{"num_hidden_layers": 15, "hidden_size": 192, "num_attention_heads": 6, "num_key_value_heads": 6, "head_dim": 32, "intermediate_size": 768, "vocab_size": 528, "hidden_act": "gelu", "norm": "rmsnorm", "norm_place": "pre", "norm_eps": 1e-05, "positions": "learned", "qk_norm": false, "attn_scale": 0.177, "bias": "none", "tie_word_embeddings": true, "parallel_block": false, "init": "trunc", "init_std_qkv": 0.0361, "init_std_o": 0.00658, "init_std_up": 0.0361, "init_std_down": 0.00658, "optimizer": "muon_variant", "learning_rate": 0.0111, "lr_mult_o": 4.0, "lr_mult_down": 2.0, "beta1": 0.93, "lr_head": 0.00558, "max_grad_norm": 2.0, "warmup_steps": 200, "schedule": "wsd", "decay_fraction": 0.78, "decay_shape": "sqrt", "final_lr_fraction": 0.05, "batch_tokens": 65536, "max_seq_len": 128, "doc_mask": true, "train_tokens": 292100000, "max_steps": 4458, "dataset": "wikipedia_en"}
MLP neurons of a small language model. Each row is named by its layer, matrix (up: input weights) and neuron, and shows model dimensions 64-159. Each number is 200 + 40 x the weight over its row's rms, rounded and kept within 0 to 999.
After each neuron's rows, "fires after" lists the tokens most often just before its 100 highest values on Wikipedia text that the model never trained on.

L4.up364,151,221,222,241,273,220,182,221,176,200,245,257,164,185,208,172,185,203,226,211,191,179,159,192,219,241,221,189,198,135,218,228,208,161,214,218,279,134,107,147,136,214,149,218,179,194,177,250,200,189,194,328,160,164,161,251,173,186,269,285,168,112,218,93,162,216,316,169,208,209,211,181,229,150,171,187,189,245,234,128,195,194,164,227,215,198,260,205,147,185,150,259,209,164,220,165
fires after: "v", "d", "p"

L9.up316,211,151,231,182,255,184,174,189,205,149,237,300,259,206,207,195,221,183,181,185,191,202,234,148,220,228,211,181,131,104,230,245,221,237,224,214,204,254,189,207,224,224,221,260,178,184,111,155,247,207,217,196,197,148,270,235,298,253,196,165,140,210,233,193,153,209,221,248,318,145,211,242,268,164,148,159,224,238,221,256,181,190,158,240,213,217,175,149,215,210,240,239,180,183,165,152
fires after: " r", "in", " R", "ay", "i", "os"

L8.up327,218,154,187,241,173,141,263,161,154,167,210,234,142,209,161,200,124,221,197,261,198,276,232,186,214,148,161,183,195,159,168,208,224,252,192,213,157,149,208,218,185,271,184,227,216,195,260,136,217,229,257,223,242,213,99,200,214,185,229,226,238,161,230,189,203,186,195,200,203,217,169,226,253,181,250,171,240,159,103,276,224,223,196,163,239,208,209,177,195,129,161,282,190,228,150,205
fires after: "h", "er", "j", "r"

L5.up745,152,213,166,281,121,188,250,200,173,156,244,96,153,184,255,229,179,179,202,258,184,221,155,206,214,225,170,204,172,208,113,216,161,206,157,166,281,209,195,179,258,178,162,228,161,181,244,165,204,186,202,210,245,219,167,239,256,213,189,229,211,192,229,226,269,190,249,215,143,276,232,217,170,200,202,171,268,184,168,202,222,172,245,199,285,233,173,147,201,215,216,281,264,233,212,184
fires after: "on", "r", "er", "en", "el"

L4.up395,242,196,164,191,249,260,197,180,211,181,257,199,228,165,153,153,256,193,209,157,209,154,229,193,218,205,198,237,134,195,193,178,166,181,191,165,178,238,170,181,189,262,217,176,212,188,248,294,215,156,140,216,105,230,300,201,233,253,159,199,190,219,215,244,213,181,260,274,243,184,209,183,268,186,194,179,203,174,218,206,229,200,148,225,203,228,192,228,212,140,160,257,203,171,138,181
fires after: "i", "es", "or", "ig", "um", "in"

L9.up118,206,134,176,127,220,193,245,228,215,243,214,188,156,151,217,237,194,164,216,224,193,219,229,213,241,187,148,225,173,222,159,216,122,198,149,81,174,297,186,197,151,251,218,137,209,237,256,229,236,143,246,243,184,232,169,190,191,197,178,179,180,212,152,195,284,206,178,263,193,198,205,126,166,250,188,198,208,205,228,116,204,246,174,173,203,228,152,165,204,196,207,236,213,230,212,222
fires after: "c", "e", "or", " c", " g", "g"

L9.up763,210,231,221,285,258,262,148,215,192,124,245,187,187,202,167,203,254,165,190,205,217,101,174,286,184,229,292,182,202,139,187,268,144,213,151,223,172,227,192,197,240,261,170,181,187,326,88,203,230,196,211,188,221,185,130,238,227,150,218,192,227,170,177,181,164,175,187,234,156,93,201,203,226,180,170,171,215,109,198,140,133,210,268,213,190,135,216,201,231,165,154,176,243,198,236,206
fires after: "ar", "v", " p", "n", "ork"

L12.up142,150,137,202,162,148,254,233,159,224,263,197,229,160,123,215,178,322,227,232,199,213,222,257,246,245,213,204,230,178,211,233,203,179,110,204,162,154,161,211,212,180,161,205,176,164,254,222,252,134,243,205,260,153,209,289,171,202,257,235,164,154,154,216,264,225,179,203,115,195,186,174,190,258,172,264,181,213,248,196,173,233,225,159,226,150,226,222,171,204,217,187,199,273,184,236,197
fires after: " ", " c", "c", " t", "ec"

L4.up658,92,165,127,168,165,229,183,186,238,121,190,169,163,230,193,165,152,235,223,235,236,187,214,288,251,141,256,217,157,226,197,188,238,129,238,203,223,139,171,259,169,244,151,251,212,182,224,204,200,217,172,183,104,208,230,234,182,180,203,209,200,178,225,226,160,210,185,219,209,220,186,189,182,232,314,169,164,224,273,205,173,270,161,317,216,176,131,265,146,155,178,170,226,160,184,215
fires after: " t", " T", "om", "P", " ", " s"

L8.up615,160,228,247,176,242,193,110,242,182,79,196,183,199,190,227,169,173,200,212,222,158,148,142,226,195,251,314,137,254,203,198,212,157,259,242,265,196,191,163,238,166,225,232,209,190,200,216,186,145,198,223,207,215,133,150,236,205,188,263,179,194,162,182,187,165,214,220,188,240,171,198,220,273,211,215,228,216,227,221,177,212,193,221,275,278,200,255,283,216,169,158,252,153,219,178,186
fires after: " p", "p", "n", " P", "d", "ent"

L5.up55,181,263,187,96,148,189,248,240,173,189,214,87,242,266,208,257,248,112,232,166,262,203,200,218,201,206,216,235,236,219,196,249,207,209,157,254,277,212,156,172,170,252,251,158,221,271,214,227,165,172,157,207,167,214,191,163,215,170,148,173,226,226,160,212,175,186,190,215,147,197,173,174,207,221,205,130,284,198,289,173,199,192,165,182,218,205,154,220,194,215,229,198,269,243,158,209
fires after: "e", "ol", "ot", "S", "z", " S"

L5.up712,244,187,205,176,263,197,229,304,156,232,255,156,132,120,177,231,200,233,286,240,203,245,185,192,132,169,185,272,148,203,201,190,194,207,274,217,202,258,201,220,212,215,155,192,205,207,145,241,192,265,176,202,178,171,198,220,201,224,213,125,115,153,199,229,194,171,199,161,197,266,194,275,171,177,118,220,225,267,230,161,191,223,240,193,230,261,193,175,155,229,177,229,193,144,210,226
fires after: "c", " o", "ec", "ri", "p"

L5.up222,272,169,210,178,236,194,247,227,199,256,184,184,195,110,244,163,234,253,197,217,253,228,254,187,128,275,193,266,193,156,188,253,224,240,128,161,146,247,240,207,200,191,210,170,163,266,224,182,190,247,209,196,202,198,220,238,204,228,256,169,76,207,191,191,207,219,244,196,195,211,221,202,190,210,202,162,222,260,154,206,177,296,200,143,172,205,176,187,291,199,261,241,236,199,190,207
fires after: " c", "ec", "ic", "c", "w", "ear"